Weights of a small GPT-style language model, trained from scratch on English Wikipedia.
Architecture: RMSNorm before each block, rotary positions, normalized queries and keys.
Training: a variant of Adam for these matrices, 258M tokens, 7880 steps.
MLP neurons of a small language model. Each row is named by its layer, matrix (up: input weights; down: output weights) and neuron, and shows model dimensions 64-191. Each number is 50 + 10 x the weight over its row's rms, rounded and kept within 0 to 99.
Before each neuron's rows, "fires in" lists the words (lower case) most often at its 100 highest values on Wikipedia text that the model never trained on.

fires in: "no", "non", "novel", "nominated", "doubles"
L2.up537:58 38 56 68 27 50 64 40 59 62 54 63 61 43 52 35 58 76 48 60 48 38 52 59 65 31 55 62 38 50 48 45 50 55 65 47 52 52 43 68 37 55 43 24 36 45 54 29 46 35 42 58 44 46 56 58 64 50 39 42 51 75 37 36 51 43 45 70 42 64 51 41 34 44 60 60 54 47 43 59 49 53 39 42 54 60 50 63 38 49 44 44 54 50 51 49 48 60 38 49 29 60 59 60 50 58 54 32 44 49 35 28 50 42 60 40 38 51 49 42 52 59 50 42 54 59 61 53
L2.down537:51 43 42 54 43 41 50 39 49 69 66 40 51 51 39 54 65 49 45 51 43 48 39 51 34 36 46 37 37 49 43 50 73 48 61 48 40 50 44 55 47 53 50 53 52 51 43 62 65 46 50 62 41 49 43 63 63 50 52 43 65 65 50 44 45 47 52 45 52 45 49 44 55 52 37 48 50 56 41 61 49 59 45 74 57 70 70 78 54 57 44 60 39 40 58 59 56 38 33 49 43 54 39 45 47 54 73 50 74 50 49 60 60 61 61 63 41 36 45 51 68 44 52 37 35 47 66 54

fires in: "which", "that"
L3.up512:42 64 41 43 43 58 45 42 57 73 51 57 55 48 22 45 44 67 61 61 53 55 45 43 61 44 35 46 60 53 61 30 53 41 56 29 55 49 49 70 55 34 51 44 52 40 50 38 38 39 48 61 63 54 31 53 45 50 33 43 43 48 54 43 52 56 48 74 54 53 56 27 33 47 53 46 43 58 50 58 67 56 52 51 50 70 52 41 30 50 45 49 51 46 65 51 64 51 43 42 70 49 60 73 37 60 42 37 44 60 51 29 57 54 48 42 40 48 48 50 64 42 45 43 67 58 56 33
L3.down512:54 50 51 42 54 56 42 50 47 46 37 59 58 47 51 57 61 37 56 58 55 38 39 41 64 56 50 62 43 58 54 71 64 36 49 45 58 49 46 46 54 46 52 39 53 43 62 78 55 53 59 54 52 44 32 56 57 55 49 54 47 66 56 50 58 55 58 47 40 18 46 51 35 54 28 69 43 46 54 42 52 42 43 32 50 61 64 48 54 52 57 48 51 55 42 42 45 48 57 64 64 54 40 31 47 54 45 43 45 48 32 40 55 72 43 31 30 56 48 52 55 54 48 46 46 52 44 68

fires in: "the", "during", "in"
L22.up410:47 45 40 39 41 52 71 41 61 53 71 61 60 35 45 48 65 57 52 51 54 75 68 48 35 61 57 72 60 57 59 31 64 65 56 37 46 50 36 47 54 41 67 48 57 56 62 54 35 47 45 58 45 43 52 39 40 47 45 39 55 42 35 36 62 37 48 45 42 53 53 56 54 52 55 68 46 44 38 37 41 36 53 48 60 40 23 49 62 33 54 60 42 41 41 64 44 34 58 46 49 55 49 63 55 71 50 45 43 63 57 45 43 49 60 46 51 43 32 38 47 70 36 52 57 45 45 34
L22.down410:45 46 36 54 43 56 56 46 55 53 61 46 44 51 48 64 45 29 69 51 54 57 61 51 47 76 70 52 36 44 66 40 62 52 46 59 53 66 62 32 58 57 50 37 45 63 49 47 40 59 55 42 61 52 53 33 67 53 55 34 70 54 52 40 55 37 49 51 59 49 41 52 53 42 51 66 64 33 31 59 43 63 63 75 39 66 47 43 41 47 55 52 55 31 58 51 52 46 55 41 41 54 57 52 54 48 49 54 62 34 52 41 37 56 60 50 59 41 45 24 72 46 52 42 50 42 53 46

fires in: "that", "which", "added", "suggests"
L9.up11:49 54 49 50 64 56 56 42 62 48 46 57 51 40 41 46 57 59 49 34 43 44 39 47 53 48 52 59 56 44 43 38 42 24 51 64 55 59 58 59 62 40 41 56 49 68 48 48 16 33 46 57 53 44 52 68 55 55 56 42 36 41 41 63 55 49 65 54 49 57 57 46 39 48 54 63 68 46 70 35 58 51 56 40 35 65 37 48 47 51 47 64 40 61 73 58 67 61 54 40 49 50 45 37 58 59 49 44 51 49 49 44 58 42 35 43 48 72 38 54 60 46 54 52 48 51 45 51
L9.down11:43 47 55 59 61 59 46 27 41 54 45 58 40 58 28 72 55 37 51 66 45 55 26 58 43 48 39 51 56 38 49 64 36 41 60 52 46 39 49 52 72 47 41 24 44 43 53 63 48 47 54 47 59 55 54 48 63 65 61 47 44 50 61 60 39 45 43 61 53 27 45 44 36 48 38 36 67 53 42 53 49 58 48 52 52 43 66 54 55 49 50 63 35 34 39 45 63 50 54 60 51 50 44 44 46 53 44 64 30 57 44 57 48 70 65 69 50 44 37 61 56 65 58 51 67 39 44 49

fires in: "no", "non", "novel", "nominated"
L19.up501:54 29 40 46 42 45 71 31 55 51 50 59 61 52 47 45 62 42 41 48 52 65 45 39 66 59 44 58 57 42 52 44 50 69 62 47 60 58 43 67 45 45 45 47 35 39 52 30 52 52 35 58 57 48 47 62 39 71 42 34 52 31 42 37 48 53 51 61 37 62 55 45 42 48 61 51 75 65 52 48 66 61 66 56 59 58 53 57 48 51 33 73 49 44 42 49 40 50 41 40 25 43 62 54 65 49 47 44 62 58 58 40 60 50 56 39 67 64 45 56 56 63 58 51 41 36 66 45
L19.down501:40 44 43 48 58 54 59 47 63 42 59 56 66 36 56 58 50 43 38 49 35 43 26 38 61 53 69 43 46 39 61 42 51 43 41 49 55 60 46 70 73 62 40 66 59 36 47 47 58 42 37 64 52 27 46 49 39 49 55 53 63 74 41 61 26 43 40 45 42 49 61 57 71 58 51 55 35 47 63 57 57 45 58 37 49 66 48 49 46 58 57 68 48 57 46 49 49 50 56 61 57 54 55 47 31 50 56 50 55 38 47 50 53 69 71 56 66 40 27 38 41 53 52 47 59 48 64 43

fires in: "which", "that", "due"
L16.up521:46 59 50 58 59 62 59 33 42 34 53 59 47 52 52 38 52 55 53 62 57 42 57 36 60 44 51 48 69 56 61 39 51 40 33 37 54 57 45 55 73 26 58 56 54 54 24 48 51 43 60 51 42 53 45 55 44 51 46 50 23 45 71 54 64 52 52 43 62 53 58 49 41 35 52 60 62 43 53 53 33 50 39 55 45 51 38 55 56 48 47 63 44 42 49 44 34 51 37 56 52 41 50 57 45 61 54 50 35 41 46 49 45 57 44 31 57 45 22 59 53 70 32 45 63 51 49 60
L16.down521:34 43 53 58 55 60 34 56 61 55 27 42 37 42 57 57 56 49 56 33 36 50 35 54 46 70 31 51 56 55 41 56 42 51 53 53 57 44 59 59 40 60 54 47 65 52 65 51 37 51 44 46 56 56 64 66 44 64 39 48 77 47 49 52 36 34 45 57 33 62 48 61 27 67 56 64 52 48 41 69 60 66 46 57 59 52 62 53 34 39 55 43 55 66 53 36 48 46 55 35 59 41 41 49 50 45 51 48 69 37 58 50 63 48 43 54 53 51 57 61 41 43 45 42 33 37 59 64

fires in: "on", "for", "in", "by"
L16.up324:56 36 32 36 35 63 36 53 32 56 73 48 47 48 52 61 67 40 57 66 41 62 49 61 62 55 51 66 62 36 51 45 42 58 45 53 69 46 47 59 58 49 58 47 63 58 53 45 47 58 40 58 39 36 26 49 52 67 68 44 35 57 52 52 54 39 59 46 46 58 46 37 52 36 48 53 53 54 56 44 23 51 61 57 55 46 55 40 51 28 31 56 41 61 49 49 62 51 45 53 32 71 56 41 58 58 60 54 55 63 41 60 46 56 56 31 47 65 48 55 68 61 43 70 47 46 60 50
L16.down324:47 60 70 44 58 61 52 52 55 47 73 58 51 66 49 56 64 59 39 58 51 53 53 46 72 59 65 45 32 44 48 44 59 49 49 48 37 37 53 56 43 64 48 52 49 37 44 60 59 71 40 66 54 52 51 46 42 47 52 50 38 48 51 67 51 70 49 63 53 42 45 52 42 44 42 39 71 42 49 57 44 48 70 49 40 27 41 51 59 55 59 60 54 41 55 46 59 37 50 51 63 40 46 51 42 49 66 42 30 58 47 47 43 69 71 60 47 68 57 62 44 69 47 52 50 46 56 60

fires in: "of", "with", "by", "from", "where"
L16.up379:44 61 30 73 58 44 59 38 42 47 40 55 52 38 44 48 55 58 52 42 58 52 49 59 34 40 51 37 57 57 66 47 38 56 30 44 56 45 51 40 38 15 49 42 57 52 51 53 48 47 63 57 47 37 51 63 52 51 38 53 50 24 52 42 41 37 37 44 63 54 56 49 41 49 48 60 46 69 53 71 56 60 43 60 38 62 37 39 45 47 42 65 45 57 47 43 44 50 47 34 31 54 54 61 56 42 38 37 38 53 57 43 50 62 44 40 69 62 53 64 60 48 24 43 55 45 41 33
L16.down379:57 37 43 23 59 49 44 44 56 54 77 26 27 44 31 47 47 37 59 53 41 59 48 56 57 46 49 50 46 35 39 53 54 40 48 48 57 50 54 48 63 60 61 48 52 40 41 44 31 57 43 38 74 64 56 47 55 58 59 50 54 61 65 50 62 48 66 66 49 48 57 41 53 32 45 64 50 55 62 33 45 67 48 55 53 46 62 34 43 50 56 45 44 50 47 51 58 49 54 71 46 54 37 58 54 54 47 50 73 41 65 50 57 46 46 46 42 40 57 31 49 44 57 37 51 49 35 45

fires in: "the", "they"
L16.up587:53 50 48 51 30 48 53 40 56 64 48 50 51 48 45 30 57 40 63 26 40 36 62 44 74 38 28 56 60 56 54 35 35 61 43 43 41 43 64 59 59 54 60 38 66 59 66 38 41 39 52 41 56 44 53 57 44 53 44 24 37 42 46 55 66 50 56 52 52 47 38 47 49 44 43 46 52 54 64 49 32 52 44 42 45 52 38 36 39 49 52 46 38 54 63 47 47 48 59 46 36 56 54 52 47 37 55 55 31 54 51 28 54 48 51 47 43 49 49 59 65 68 54 62 55 35 42 55
L16.down587:37 47 50 51 55 50 52 50 58 46 54 63 52 37 57 39 57 55 47 40 58 57 51 46 37 45 58 44 63 39 45 59 54 56 55 55 56 53 59 63 50 42 43 49 58 66 45 47 28 51 46 57 57 47 47 55 42 52 49 56 51 39 49 52 59 53 45 42 51 25 49 53 56 65 00 35 45 51 42 43 49 40 47 50 37 53 48 43 47 60 33 54 48 65 56 55 58 49 49 30 48 63 58 42 58 66 43 62 57 40 64 64 44 55 48 56 50 65 37 52 50 68 40 67 45 49 40 48

fires in: "a", "the"
L2.up190:60 45 61 56 46 53 62 50 50 43 50 34 52 46 55 43 41 60 48 56 46 41 65 59 55 51 32 53 40 35 60 47 51 54 49 56 42 33 41 57 34 47 54 40 47 45 62 39 40 34 49 56 36 42 60 49 56 59 37 61 39 54 53 69 41 54 53 64 48 62 39 48 42 52 60 57 39 64 70 49 63 65 56 42 39 58 53 50 53 45 39 42 24 42 43 46 32 62 29 54 49 53 48 54 41 69 53 55 39 54 47 33 42 50 70 45 40 42 44 54 54 26 50 67 58 53 54 60
L2.down190:49 61 49 53 55 68 48 50 49 57 60 36 61 43 42 34 45 52 39 41 52 33 47 64 43 55 40 53 45 40 32 41 43 49 52 72 40 70 35 40 65 46 54 60 32 56 56 51 48 51 44 64 41 45 51 59 62 41 55 53 51 61 40 53 51 56 47 44 56 42 34 57 58 53 38 39 48 62 53 52 43 40 51 51 31 30 58 44 50 32 32 45 50 66 42 61 40 54 51 52 65 48 51 56 55 51 66 44 53 55 42 42 46 53 41 52 52 43 48 42 37 73 19 43 61 55 65 37

fires in: "of"
L12.up685:65 57 39 51 54 61 47 50 47 39 43 35 60 39 44 33 33 63 51 47 63 51 60 54 53 26 40 29 68 64 56 58 43 47 42 42 46 46 47 44 59 25 76 42 70 49 58 58 60 55 33 39 70 45 50 55 39 54 51 38 56 41 53 33 50 46 48 36 56 54 41 60 48 41 50 54 47 51 49 67 49 51 28 50 35 44 42 49 42 47 40 54 28 63 57 56 50 50 50 33 52 74 51 59 39 52 56 49 40 51 61 33 49 54 73 54 58 48 48 53 51 65 42 57 46 58 50 35
L12.down685:54 43 49 48 55 63 43 50 44 52 45 28 46 47 50 44 42 37 65 42 55 30 50 43 45 45 63 48 51 40 55 56 52 48 61 54 37 62 55 40 50 55 47 58 59 29 42 40 51 56 61 45 55 37 46 56 59 62 46 61 61 51 54 50 54 59 36 49 43 43 46 44 59 72 25 44 46 52 61 42 35 70 57 46 53 65 59 30 37 54 53 53 52 74 59 47 61 43 43 44 42 59 44 50 59 29 32 53 61 50 59 34 44 72 56 54 45 40 64 50 58 46 64 40 29 63 38 42

fires in: "where", "who", "that"
L3.up699:47 55 47 59 32 49 58 61 76 34 49 54 46 51 66 45 60 38 55 44 54 50 45 49 31 49 32 64 70 53 40 49 43 43 44 45 60 31 49 65 43 30 51 54 49 58 50 55 32 40 40 53 56 62 49 45 51 52 51 38 53 42 38 45 43 39 42 37 57 50 47 37 44 49 53 60 43 65 58 54 31 60 40 40 36 51 62 48 48 54 38 63 42 48 41 63 40 52 55 29 54 58 66 41 55 57 39 57 55 48 54 36 69 49 42 53 49 50 48 44 56 38 61 55 54 55 42 36
L3.down699:39 67 40 51 46 45 58 49 55 61 45 68 42 42 58 48 52 47 26 53 46 37 37 47 54 50 46 56 64 49 54 47 61 42 47 42 65 43 47 61 51 48 63 42 49 43 54 68 44 48 61 63 66 62 44 56 68 75 51 45 36 53 56 72 48 53 55 69 56 10 52 49 45 66 18 59 30 34 55 60 53 53 65 36 52 46 69 72 59 54 34 55 53 47 44 34 57 52 44 39 51 49 48 34 42 51 57 56 55 33 33 43 52 58 47 41 33 57 48 47 63 68 57 52 47 65 42 63

fires in: "s", "day", "management", "authority"
L6.up528:55 55 64 63 47 43 38 56 60 51 62 38 68 34 34 56 62 53 54 71 47 62 54 50 48 55 41 64 68 49 56 29 52 52 54 59 54 44 60 52 50 42 49 40 65 54 48 29 49 37 47 64 41 42 46 49 57 44 26 50 45 54 28 55 44 51 60 61 43 58 44 49 35 29 55 64 51 43 53 53 50 38 46 48 52 52 48 49 58 54 33 42 64 49 62 36 41 55 62 46 37 39 45 48 71 55 52 37 41 59 30 26 54 30 39 35 21 52 63 31 47 53 60 64 41 40 63 53
L6.down528:42 52 55 46 32 52 23 34 55 56 49 46 59 69 39 56 55 62 47 53 41 38 56 52 63 45 37 58 55 40 67 38 54 40 42 51 46 64 56 38 44 53 50 62 64 35 58 61 54 33 31 48 62 59 51 55 62 64 53 48 47 45 61 55 45 43 50 57 43 59 54 38 27 53 50 54 67 43 52 51 61 46 52 49 58 42 41 49 48 56 36 34 54 50 34 67 52 67 53 49 65 50 41 60 51 34 39 61 41 40 37 48 41 50 43 43 55 49 44 51 63 35 49 42 45 46 47 37

fires in: "be", "not", "both", "remained", "remains", "also"
L2.up740:36 52 45 48 31 46 37 63 42 43 58 59 41 50 53 45 51 37 57 59 44 57 36 44 39 41 43 55 68 58 65 58 43 59 50 52 52 25 63 48 66 50 57 38 66 45 40 54 32 55 50 43 59 37 55 45 41 54 68 46 40 39 49 64 56 41 64 45 53 58 65 59 36 56 60 71 72 39 63 33 47 54 53 33 42 55 66 65 39 55 50 48 53 50 48 60 36 63 49 55 41 46 43 48 55 51 31 45 50 60 52 67 39 41 45 54 62 64 61 27 40 45 58 43 63 57 37 29
L2.down740:41 45 55 58 62 51 53 59 63 50 52 52 60 63 55 51 64 61 34 52 52 45 47 69 55 37 25 38 42 43 54 39 50 52 42 51 23 26 47 41 45 49 54 45 53 50 51 45 54 52 19 44 53 41 42 62 43 44 50 57 38 76 45 60 44 56 47 53 42 37 49 41 52 58 15 33 42 48 45 44 58 33 35 43 54 47 44 54 52 52 53 46 51 60 70 49 48 56 40 43 50 39 51 49 67 47 61 49 60 44 59 46 56 52 54 53 46 49 28 51 51 47 43 53 64 35 43 40

fires in: "was", "later", "those", "many", "other"
L3.up392:39 42 35 43 60 46 55 53 52 49 38 33 37 41 52 59 53 60 62 52 56 38 44 37 52 47 20 49 45 40 48 41 40 66 52 47 59 43 60 52 59 53 48 47 36 51 57 47 44 60 64 56 62 35 65 43 62 47 38 41 44 50 43 65 59 45 66 54 59 58 44 57 58 33 54 48 62 46 70 63 48 64 64 40 50 34 32 38 57 58 70 51 62 37 55 40 56 67 47 56 47 53 65 61 67 62 50 57 67 40 46 46 51 33 40 42 47 50 52 41 33 54 32 46 34 61 54 40
L3.down392:46 61 35 66 69 53 46 40 42 49 60 55 36 56 62 40 55 71 47 43 41 56 41 47 59 46 42 35 64 55 44 47 35 45 58 25 58 34 53 46 64 47 44 62 54 53 44 31 49 51 33 57 52 51 49 52 41 52 37 44 49 58 51 63 57 46 52 27 49 55 49 60 50 45 51 60 59 39 60 47 50 47 57 40 55 44 39 52 47 52 60 51 39 46 66 70 50 63 37 62 59 34 70 62 42 51 55 52 50 45 54 25 58 46 52 47 32 65 40 76 32 71 45 45 50 51 58 51

fires in: "to", "that", "thor", "third", "thüringen", "thuringia"
L9.up209:57 55 24 45 53 72 64 48 40 46 51 35 42 51 40 35 45 49 65 54 61 61 40 41 57 50 52 59 41 58 58 54 61 47 43 38 52 40 66 68 50 54 57 58 54 48 61 37 28 47 42 54 53 24 34 60 53 48 50 27 50 33 46 48 60 52 47 79 45 51 65 47 21 38 50 62 59 48 46 34 44 60 54 58 46 63 48 38 46 28 48 47 53 59 51 47 49 51 68 24 45 63 56 52 48 54 38 53 47 60 45 45 62 57 53 50 34 53 51 49 46 45 48 56 38 36 40 46
L9.down209:48 63 53 57 35 47 75 65 37 44 54 52 46 42 45 31 25 34 48 53 52 31 47 46 56 77 62 46 53 69 57 39 71 61 54 50 53 70 68 38 37 39 48 54 60 66 45 54 37 55 57 51 59 55 51 66 34 37 54 45 43 36 61 48 76 47 46 39 39 47 46 43 53 55 55 47 47 30 48 35 51 61 42 58 54 41 54 33 60 52 43 59 52 58 33 33 56 38 48 58 55 44 38 53 43 44 53 47 57 66 50 45 40 53 71 50 41 34 39 63 45 46 45 49 40 55 38 49

fires in: "been", "not", "also", "never", "remained", "notable"
L12.up683:35 34 65 43 44 49 41 73 55 47 55 60 43 43 56 37 60 74 53 65 56 40 52 43 40 56 20 52 61 28 63 47 51 57 61 54 47 34 66 56 51 52 58 52 66 62 62 38 34 69 48 38 44 51 38 41 63 42 56 64 51 58 29 56 58 43 61 46 50 55 47 53 51 43 56 73 57 62 57 58 47 60 63 38 49 58 49 62 56 63 44 54 53 51 45 43 42 73 55 52 31 48 51 52 58 35 35 40 53 57 50 54 30 37 41 52 39 56 63 46 45 50 48 39 48 53 28 31
L12.down683:49 48 49 28 54 52 43 42 47 54 46 65 63 46 41 55 60 59 59 64 66 56 45 49 55 42 50 47 51 39 48 62 51 63 31 54 41 55 38 60 59 40 34 52 48 50 42 41 52 47 30 52 39 62 71 35 59 32 62 61 45 44 62 47 40 48 63 39 44 19 57 37 48 55 42 57 50 40 58 73 43 37 61 55 49 47 49 62 46 73 37 35 47 49 57 48 64 57 44 48 46 49 60 44 53 58 62 41 56 65 48 61 49 47 36 44 39 55 36 48 54 53 38 62 44 53 56 54

fires in: "of", "score", "two", "woman", "duo", "from"
L9.up543:38 33 41 67 47 78 58 52 48 44 58 34 56 53 47 24 45 50 25 43 62 73 59 45 45 36 38 54 55 54 66 56 34 53 40 56 52 48 33 71 60 47 51 48 56 51 52 50 53 60 59 30 63 50 41 52 35 52 48 52 65 46 40 52 47 37 39 61 49 55 48 54 48 52 51 75 75 53 60 38 53 48 61 35 56 22 53 47 53 56 39 51 45 37 57 43 61 55 42 53 37 57 42 46 44 39 43 38 51 41 38 56 55 55 58 50 41 50 43 50 51 55 46 58 46 45 32 43
L9.down543:41 72 42 58 54 46 57 56 48 52 46 42 41 46 53 52 46 53 72 57 29 38 52 37 55 58 49 40 70 54 57 38 57 47 57 40 58 56 44 23 49 50 35 56 71 55 49 61 52 37 60 46 69 42 44 53 47 60 52 50 37 38 69 52 47 40 35 45 52 63 47 57 54 43 38 42 46 36 40 62 47 64 42 65 55 58 52 50 47 51 55 44 58 50 50 63 63 46 41 37 68 50 46 49 37 43 31 49 44 69 68 32 39 60 61 45 67 41 55 49 54 50 54 51 50 43 65 43

fires in: "the"
L16.up269:57 36 57 47 39 63 46 49 51 50 58 41 52 52 54 37 53 55 64 37 35 55 58 53 62 43 17 48 62 44 35 34 46 60 44 59 50 30 57 48 39 40 43 46 63 61 60 31 52 42 54 42 58 38 57 46 56 49 51 45 56 48 53 54 59 43 52 45 41 55 46 51 51 51 50 80 61 60 46 60 57 50 74 51 40 46 41 56 28 25 35 53 55 37 62 49 39 40 46 33 49 46 60 59 42 59 57 54 49 51 59 47 50 47 57 39 51 63 53 45 51 52 40 67 76 51 51 54
L16.down269:58 60 53 52 55 33 49 57 57 48 57 62 55 49 41 56 46 59 39 50 63 52 56 46 59 54 51 55 51 42 50 51 39 52 48 56 34 50 50 41 61 54 62 49 51 45 50 43 50 56 41 58 33 58 50 53 52 66 45 50 42 66 53 48 53 55 42 57 51 32 63 45 47 51 00 23 41 45 52 51 50 34 39 56 43 40 46 39 43 63 54 52 53 41 47 53 61 37 53 49 54 58 51 44 54 56 56 50 51 40 46 42 49 64 49 58 30 39 41 51 45 67 38 42 50 49 46 58

fires in: "there", "act", "clark", "club", "creek", "armstrong"
L15.up395:51 48 53 54 64 42 64 73 59 44 28 36 59 52 54 48 49 45 64 41 44 68 38 30 59 56 56 66 43 41 72 53 51 53 56 61 52 45 47 56 65 50 67 46 72 74 44 50 43 65 55 57 59 61 45 48 43 35 59 44 35 46 62 64 53 46 57 38 53 67 50 36 31 45 57 48 50 53 48 54 37 31 45 37 38 38 48 64 52 59 55 61 39 45 56 44 51 50 58 48 57 55 45 44 36 61 38 41 47 46 54 44 57 41 55 50 31 50 48 37 61 68 38 50 55 37 44 45
L15.down395:45 42 51 42 62 63 56 43 33 57 62 41 30 62 55 56 27 55 45 39 46 58 40 55 53 59 37 53 45 30 43 64 44 46 41 59 47 41 67 42 50 49 41 60 55 44 36 28 41 55 54 53 60 37 46 37 50 44 61 48 56 52 56 45 53 57 52 38 32 38 61 58 62 37 48 40 29 53 60 38 43 38 59 41 45 51 68 50 46 62 65 60 35 36 45 50 54 43 39 67 45 60 44 69 47 38 52 52 41 46 68 26 48 54 63 54 38 44 61 67 41 68 43 50 48 47 55 45

fires in: "as", "by", "associate", "on"
L22.up76:65 30 41 50 51 60 54 62 38 55 45 55 47 48 41 55 38 53 54 45 45 41 59 46 63 41 48 52 56 39 52 29 42 50 28 44 48 33 57 60 51 56 56 57 51 64 50 36 51 46 42 40 51 43 38 67 54 55 43 62 40 56 33 55 56 43 39 49 51 54 57 35 43 51 53 46 64 60 61 57 48 44 48 47 24 70 49 39 59 43 49 55 51 51 72 32 50 55 61 45 49 70 46 58 44 54 39 45 65 62 50 45 52 68 62 25 42 46 53 58 57 54 44 73 36 55 58 37
L22.down76:68 46 45 53 39 65 49 58 40 55 64 34 65 54 40 42 69 57 43 33 55 49 56 55 57 39 60 42 56 57 48 39 61 51 43 47 42 52 62 30 44 43 51 46 69 65 34 38 55 46 61 45 35 28 41 50 48 69 64 45 57 44 56 54 25 59 57 50 64 57 57 48 51 58 57 48 59 73 60 64 61 53 46 46 46 57 37 48 53 58 56 43 45 51 51 47 42 35 61 42 33 60 39 34 32 50 47 59 36 50 54 53 62 55 61 41 36 61 34 39 56 53 48 52 37 48 38 43

fires in: "she", "who", "yunho"
L2.up645:52 41 49 44 28 72 45 52 60 45 56 56 63 33 58 51 54 56 59 43 58 53 52 48 34 51 41 39 52 29 51 55 52 44 52 52 58 33 62 54 39 35 48 57 45 46 57 51 45 42 50 55 52 51 33 54 53 53 39 44 51 39 57 38 53 43 47 67 35 58 51 53 42 40 59 53 52 45 72 38 62 59 49 25 50 55 50 42 56 54 52 53 58 55 58 48 42 51 44 24 57 66 49 60 45 62 60 55 43 61 36 44 77 38 47 47 50 57 43 54 44 52 57 63 59 44 55 58
L2.down645:40 40 52 42 40 45 54 46 29 49 51 51 53 33 51 55 41 62 38 37 51 45 36 47 55 48 37 57 51 41 47 76 74 39 50 48 46 53 44 39 49 40 41 44 41 54 52 66 62 43 38 69 50 67 48 60 63 54 47 36 45 50 51 52 38 33 49 42 51 35 50 58 41 44 42 49 19 60 37 50 66 62 39 50 39 45 64 71 61 57 61 42 54 73 40 52 42 48 40 48 61 60 45 59 46 53 64 64 56 51 46 34 49 38 52 31 60 57 55 42 47 50 52 45 50 49 46 63

fires in: "in", "of", "that", "who", "and", "the"
L3.up460:57 51 54 59 43 41 58 46 62 66 39 54 46 42 46 51 69 76 48 53 48 53 56 62 41 54 28 36 63 49 53 45 49 42 55 34 60 53 63 45 61 33 37 57 70 57 58 47 45 46 45 64 66 54 35 50 67 54 48 29 52 48 49 45 55 49 40 50 56 63 34 48 44 44 57 44 51 70 39 44 62 53 35 63 47 47 37 47 34 50 33 51 63 26 63 46 54 46 51 52 55 42 61 58 50 42 38 36 67 34 43 31 43 54 40 57 40 55 58 52 54 56 50 47 63 57 40 51
L3.down460:47 41 50 54 42 61 45 59 47 50 51 54 53 65 47 51 45 50 54 60 55 48 72 42 75 58 47 64 59 40 43 58 49 50 40 38 62 42 33 42 57 31 26 50 57 52 57 63 49 46 44 54 45 34 44 73 48 42 65 53 33 55 53 46 60 65 60 62 47 33 60 61 38 41 45 62 41 47 44 47 49 60 47 45 51 68 58 55 55 32 38 31 54 60 65 55 44 41 58 50 65 37 44 28 50 38 63 43 47 65 54 44 48 52 50 52 53 39 34 37 57 40 51 50 58 54 43 62

fires in: "of", "contains", "created", "includes", "included", "producing"
L9.up468:54 55 51 36 52 57 30 62 37 46 38 49 45 46 48 37 50 63 37 51 45 41 48 39 62 34 40 46 52 54 34 55 56 51 35 61 43 40 59 45 48 47 52 36 60 43 55 47 40 32 56 59 51 39 47 54 56 60 52 45 36 54 37 50 49 49 54 62 52 54 42 71 58 47 52 71 73 70 74 40 41 42 78 54 56 42 36 63 38 38 50 44 36 44 43 70 35 80 55 29 53 50 41 46 49 51 50 43 51 40 45 43 53 53 43 53 66 65 38 57 44 60 34 47 38 40 56 34
L9.down468:66 55 42 62 80 55 57 37 39 59 40 51 44 64 44 56 52 44 57 65 46 59 35 64 42 48 50 54 44 47 57 55 55 41 64 47 42 44 55 55 75 48 37 44 46 55 47 39 38 47 32 53 51 36 47 65 54 59 56 63 55 48 43 59 45 59 41 51 45 41 62 47 34 51 17 53 51 62 63 43 46 50 49 38 50 43 58 33 47 50 51 56 62 56 70 44 61 52 41 65 61 54 36 40 69 40 38 63 46 52 45 52 54 57 67 61 61 62 56 46 52 64 72 53 57 50 48 59

fires in: "he", "and", "she", "mackie"
L22.up762:62 30 30 38 56 55 49 55 49 33 48 62 55 36 64 43 48 55 63 61 67 52 57 49 55 49 52 45 46 50 61 38 54 57 50 53 58 34 33 53 60 36 59 60 44 48 53 43 63 68 50 50 38 55 45 47 56 55 54 58 44 54 40 52 62 40 46 51 46 51 48 35 30 56 53 58 46 40 63 46 51 63 70 44 59 64 37 54 59 47 42 45 42 49 49 54 36 56 45 37 58 62 46 58 45 69 52 51 72 72 52 60 61 53 61 45 38 39 55 56 50 67 40 66 61 47 45 65
L22.down762:34 31 29 49 44 39 41 36 48 53 59 65 33 68 53 54 51 63 39 52 53 50 52 52 64 45 52 78 66 59 44 47 76 37 30 43 53 51 49 69 47 45 43 37 54 46 47 48 59 59 45 50 68 60 41 56 56 54 41 52 53 48 35 66 35 48 53 52 46 46 57 62 47 43 38 57 63 56 55 61 37 52 36 63 43 59 55 57 48 61 58 50 67 35 31 46 47 52 57 44 34 35 40 37 33 43 52 44 36 48 69 58 51 53 62 56 55 37 68 54 55 41 60 36 48 39 43 37